Part of a small language model's weights: vocabulary 50257, ALiBi.
MLP neurons of a small language model. Each row is named by its layer, matrix (up: input weights; down: output weights) and neuron, and shows model dimensions 496-623. Each number is 500 + 25 x the weight over its row's rms, rounded and kept within 0 to 999. Numbers have three digits each.
After each neuron's rows, "fires in" lists the words (lower case) most often at its 100 highest values on Wikipedia text that the model never trained on.

L7.up1320:457510478511517492521467501508532543488482471528525497519511538468492491539498524527489461498500516481510504481501458487512511487467502449491505498510502474525504504512496481541486508479482494462468505508458497521509531520514516571499550451508512463523446528493502552483473459494502477462493501519516514512566502474509467502502474511543429531483504456518467543498494517533475497477539
L7.down1320:513473474490509502498483498424475516519483535521480483483497504512498503503505522479470474464457519511511515520496525520496537498512512460514511494489527566457501482448487529506484488486516525524496552529472516463502512513516479498518523448490505498496493454506529520481476526490511487450497537493537493543514483516494498511519533461508485512478465488451519585510504504466463534471493
fires in: "as", "of", "served", "for", "in", "director"

L7.up4336:478509495526507490489496493480546494465545511535520476520478524477492482496532466504535506519500508473480531507509477475495475502507501509528474472486474541536458474519492510480511505484511478537508501504456480491495511518485487496522505502511491476542489500517469495533459485498532440509510495450514518434542561464506467525494529494552434470511537521533512467498463501523485502530524
L7.down4336:504457464490538529525499516488518485494494543449510480517486474498523466503479528497503451485522514474543499525479486465536518505504505485482460523468460483543546503472484476511526517459485487487494470514495484497551456502516549528495543541508497464474520467469516505530477499488447482512501506536503550483532536495527495486505477495471479542494516474540480527520470514465463505500519
fires in: "the", "on", "under", "by", "his"

L7.up390:526515492474505469531487492467490502466509564496527482522546487560506503554527465524465465470520513461519516517484507481526489457442499497489490479472514493512495506510492522496469472541513510547509489483479506498485514500481505518461498523498519488505492528507515523517440481504492474482498520488495534501537548502579450504499503477508483510504520518497490513505458529460523526424496
L7.down390:472499525517498497522503515512456495448512529460486506506502532549535478467502551507555495524495507462493494502508479499498503525527497503505501495548437488486524449476503514480527465475504515516494480480477481523427481464520510543488489473530515489520489473537545539509490489549516463483483485486483492506539508493534518508505495436479526559495534529498482458533500486510448506533526
fires in: "is", "became", "be", "was", "being", "a"

L7.up4701:493514508468468511511473496470460526517489534504513489486477555475518521557498520534512490519502507479509530449507497513477504543499509498530512542521508477573473502519426475533505477530537532537491529477468487482515523499516507475513519503510480485501497498505521537469458505521513505453494513511516464502495549511510465496508530461551507503503498480534474548488508537495455483491495
L7.down4701:461495497492512476497481472509481500542505503507488478491502532495512499515539468526508505512501490466505493459509505537460521546515495504553488519520493510514515497485497469504508527524485500524505517510492495499463523505487522523530498489496519512517498510511471480520458487461532490495500534511514472490512527523534497505395531507491520522466525515521479520502508463535474511549493
fires in: "as", "been", "being", "of", "be"

L7.up4703:488543497485467536477486478480514483489497481540470426518515492550520505515525467501502495458545470499551498470519508479522481486471517467528470506516526439526489482508504476511524487520491544485484504466509501506501493495538516513539492512459468508482523491491532497470514488531486516507510493491500491463489547481470504502497515528520448564525495515511497515528469460499505487455463
L7.down4703:526532486462484485506510506494512485504517473522458501535510514482516508476537512520480496505490506516507510478480483509494505515468517481511500503530512507503481463517422498480486494527482522461521526471474516472489531491482494503519487486512450505518485504510507490494495485528485517483507501480496502475441534485496515475468458476491516463518483512486505482515481464499476501492515
fires in: "of", "the"

L7.up3298:511488484503458521470525489523471490502554522516477511525455496492509453518493483499522517518466543505480489500481508488518494533513557497523533513482486476549491482455487456515475479506514517516513483510462490483509526477519496534490492488524462498444485454485510503507529493491468466509509520515555465503503519491534508531543510481544438463487525485512459476503477525493477521498461
L7.down3298:508475494480523502493442521513448557500515516506516505494501512487499508561482492486485575515540551539544502508473534487516502532468507505457465468500496473461480500485496463506464491502530510494487465494483525523487505503507463455500499502457507535466521482469519553473523516482477469477546553521487513531568520489497543445517498536486495536501535484484468505475528473524503548488536
fires in: "of", "from", "by", "portadown", "chandrasonic"

L7.up3081:465530494496525491502445502474495543499530519489476462515536476527518464514521484474502497522518495490521502472532502461495524512498507500468468504488543499503467504531507504492522486526474438496523501507462502500479512504495508494470510495496472488533524508498435503473501523456504513507502503510485482451542480537494464532500578517503478489504509457525513549490508467508461534472500
L7.down3081:497532517502491476492453513458449492465496496529514522508519521439550479489535500533464523475511486475478496488528487495531507491516525491466519484494493513471496491498421456494455482529523507509499548473467516497492477457500531496533508482508497503524565508488484490497483499490482472494524484482491548490489534487498522465493490421464504486524531536495494499527514459521520500499503
fires in: "0", "of", "00", "two"

L7.up1767:509547518507504515499462549501496481506487557527532512517526475519488502546514479508452486506470459523547525494467574495489492515499468486497498541517520484485491467499500463510516504493497446529554466513461481507509481507475478480496520513495484477510545549519475471493543487531521454488479492538536504482525526500501489473559509509532533477487505491502455493476516497467514540438483
L7.down1767:509477533491475516502520503478550492504526495519472530541493504477474513504548499510519470492518495481514469490473491485515545484500500492482524453538505527511492467496494512495526503506489536534478482520484451505495498521462480503460569499464514492514504542461486500475504510505476472483524476524475523499477504519489502496471496495463518478554489520495507446535491483471519497551490
fires in: "with", "of", "the", "a", "their"

L7.up360:500456494491497525525498494505513499486519498546500516507496536498482536514493475502459469457487519478501527505507560526522528548486466482499519528517491495520454514503463482544479528497514466528492528519484470494482561473505426527469547478483467489493511456518491511524478510484556524474508534519518453497510473531509482507495479534535470516497530491488503519518454542486520501515471
L7.down360:483452505536529521495513443513498514483486517508497527507545512507537476482503479477509556513491525487481473482489536515522501512528514470489495486516561528493477517501460510547468502482505489487464487495469533556510502472520504527495474502508482485476540505455493478534503529541464509498544529511517502506535502515513492460502443488515499484484494513495496503561548449504528499462506
fires in: "to", "from", "with", "by", "at", "told"

L7.up4132:484495526564485502471515502467455518497509474470522520489487510520490546531521517484510494462573481486515549464497562462472450530482491474520493476504499497528502577444485480513468476536518498523519506539518495484473519485494514465481502517542466487503481476562509496484495455490535536511507491475491455516475493499500509538485515531487515516515511480505500533487527487502500493520436
L7.down4132:524506491514474459480515490484498464481552536506510513517508488483503505503497504510507472512525480478547506519502499522457517522495503514515507525469468487546515492502499508517478553503482492496521494447471476513546500488537494480538514484539504492501533465478477531568494518490482457490484487524532494510489488527575493478494504512499520547515519554508458474501492529492496493441505
fires in: "of", "as", "to", "for"

L7.up1925:508483514479512501514529470510479496491472541479459426537515477534463493525503466518459507477516473504526437472516480467519498503515531503508450525518506489503499486532490510487475511512490527463523456486435537496521493498541494518511533505460456576490500487495487494509494453507492509568495504473506504505511497492505489490537471488538476525502506448508486443507495501550465524478452
L7.down1925:511526509496468523462486533506465471449488463506519498501477505475475517477509509496499533495494509476464524491541488514487461507475507481510523495486465506468490483522483482509501493525511491481507522515483461503492486481474506492531551458511496530482498511487502514521500505522509498495524500508475480448501507493496504483578449471503468506507520516511510450513494453515509462529529
fires in: "first", "entire", "the", "second", "only", "original"

L7.up2383:510515508480457516464530503505475519542507525514526501523507521499513478492497504512475479460471497493511521481520497443502512471524458444471465453498507496495482506461495489508528503507527466516493483548453466477463532484531499474476527488534501547535551535545492522502491497483492482519501488514494468464539487493547522489485507488547458513506542502434538480493515469486514495466510
L7.down2383:509491518528495462504532458435466496508473493493499548524541501513492497476480479516527495493508516512457541491511506517509538466494492563492517474502520483496514509527492465490499517511537492486507457488491507552530499472522541467488481504516496544495551536450464510535498508546509481524516479454497448498479479523491495509484485511468502453529486511485535516480505489502493533512527
fires in: "to", "it", "name", "into", "in"

L7.up134:458573484484516471518512484532513512475454495515487501507507508530522507530503476457476494501541476513530521530519458494508498486466488455529480441476506515464500465514518522513526531471517494460478449508475517479498509526461487502505517544465468505516480494480472516523567513524467479513522549512476485510478501458478501497476491547473534523498519470520484505526532528512533494567511
L7.down134:495507520526464494487494513470540498485516471540521532535506504489531507472490519520498498507513488519521465472507517490482503518550532491516502478489501495536494499514526483503513513511493506482481470556514523517504460453519504492515535454461510485499493485542494471510468531509526525472493512538454517504488531454489490485525464462475477500470486502469508521511469518498481491462514
fires in: "the", "early", "later", "to", "late", "his"

L7.up1287:501487494492477467531509472505497535509491509477506520551531532487527555512540542497513483510467523482552510495522525522544500521547494507510503464502471523448505465492522499452534476513491478504492499526484529475458551508488453464491488528481478508531521518530515495537471531522477515535480450494503502465564499486522482478516462541522473442502476481489542512513504480460536493437523
L7.down1287:468499518520487510449484507515514510497500496495493505504500490521511516488536479523512523486514504469525475515492467524466521475508488474474490495528530532517506478479451502480518519466526509533494527522486510511546484492513495504498473536463468513527499541484474487537514517474505467506526523483469478485504463475443479536509480470476487520506448501501451497518516494548528483500509
fires in: "with", "to"

L7.up1017:502536516502553492496543493508477442506487524499563512581571494486516504470553493521509491526467533494504520507512460502472493502525518499469513486518486496526511499488496491537480532483461531544508481514454523499494496459538465494473519476447506483515475528560468475481514483500524491463500525461515466459584448522494485465467495499523469509493476501491504506498460535529527478472539
L7.down1017:495518500528491497494518504490465464515476500517511499517521503512529520477509503451532511509490493478497491467497512473483505463496527488515490529522498477515509489489512507487474486497467492523500513466492509496520481540474492496519470520477467526568461436489481492506487497537503493494516502486525503537493504486510449517490480492474524463487485510522506507496517524541471506487527
fires in: "air", "train", "served", "by", "with"

L7.up4521:488430467498535483490536495477482513528473513540505496508503518492506509524496479485517528502534489465511548520476497497503441523542486482487523478538541506517492488542523497510516492545540488505536468523520522436513506475476482494520475505492478481488496481473515512524489483514517500485546507475509499501503480514473489506499462573572512500519495488447499535479505493473520525513440
L7.down4521:500457505525528534478512494505503533497534492465487474510505489480530534474488506509518501508503506465502431556482516542518523537474539482439454525521495507472536480496538529514516501518494535498502444492501472515558489479512500491500537472506456506524506514491452518521517510507488483473480514516482470515502513501527499497499495485515498554519508528516480472537516522490510476520512
fires in: "of", "to", "with", "after", "half", "under"

L7.up1319:532476505514547514553524492481505512548452499459492492491509526505514517521478470480496501497473560483513492515461509489488520503508460489475466530559509508499526544463527506510526499518522487500487501502498496482486528480501462459485554492496453522477534511473464522494500501520516525476519481506504484523550521488527507470512482533545451480531496491511495507503500531448488497512549
L7.down1319:493482496479521529455508481548504497527489549488512515521567518474503535491471491511498545528496537493449514514491488511547488520540491466516512525497509534503491562492504511545478508524502506481513514467512557512518509474530524491556520509489525503499481456463455456517511488518488538499515523529517509511527489505477535463500483532478507471506486478527492512495532538514491543520492
fires in: "to", "at", "source", "bbc", "in", "the"

L7.up3930:493495505473500482488474464481527517445507491511514501501493494484513518480497456527511488499532521521483508512497543505518456563492524513505487483503531500531527509486482516465463486520535478513505472511500479438551497503520498497513480510456502481476512506465539474516537502523474478492483518531459517524569517493465516517522472493521447477489495498510506496502514538504477491491481
L7.down3930:454495507475523555482512539467530530503524460490509465473514538518504486506535475505500489477488517514429521502510511484495520509510489494489513477482486498464513510535517517531513532520524508495482500475459518534520483492552498485532466510495521491506486473480535496485502511504472512526471511496483514488550545502499537470532481527498443476474477466511481505508533493497468496528511
fires in: "of", "from", "in", "the", "10"

L7.up2586:502497477476503464530470511507512527460536479494518500495509476490511507516509462501507435509518480489573481455513522467560450468472488472494500552550503496533495491518513515482479503520459518493508514510468514473473524468549473522448501535476461490495507502504516516488492490542508490493510491450503512452494480515489428505505520497515450526519530527491507521508491457474498518498499
L7.down2586:518533488488480547502476503513489529508495499525526471547464516505515491506455439490534493476477489483508561485469489498477526512494509441485510483481533494477503459511479528489493494535498514500543494438532484532479465458496519506534425496486471522510500493468473513460480500506528500512526536477525489473510483498533518503472454517511539516531477527480493483478526472533449485525509
fires in: "as", "s", "of", "a", "about"

L7.up2036:478526557497505474491486497503503496544506511538470458478523486497518480486493507494523462526481510444481471491504542480514429513472468487518506511499450507514491490516468515519532527529506478499495506500481545451550521519492476470496527533504485523467478528508507522492498501516527516502505474495465495514512465522509461480486515477528506504514505470510494520508537495503555526506474
L7.down2036:500488499494501510489457569467507516475527523502499459504475498536533479491501469537555509485526495509524492506528478503412538511512484492502480488509523524497495481519514508501521575472510515472507488517494472500489536522533471477490502529468492547451497431489512498542553482548520530529504488463516473489508490482511516533544496502475524494495490510504483496520494516548476522496500
fires in: "to", "in", "of", "the", "among"

L7.up597:493499489481532462486481525514506496535488498432483496509484502554503519494461449509507494514490538534509548525505493479559502506508490525520474526518512476493495460487489510497530509524485510491491481478450520486526500515485482494488525504513520538458508515478490535533529468546487527516470503502498514522519492508511471516526491511482483504492532510492492515497515539487488502473490
L7.down597:508469510502514525493459507487521512440500491532481481504503512512520468476489534487508497477527502475480501537471546440497514490492468487514484521471482527509511551480504528512511492527539481497461477501476545499510520468521489487516486496444523463501531443517496461491508492504467490454534538532498476526537463483521505515494488505480512504473504466496499511520492523463492498485517
fires in: "0", "their", "its", "her", "to", "the"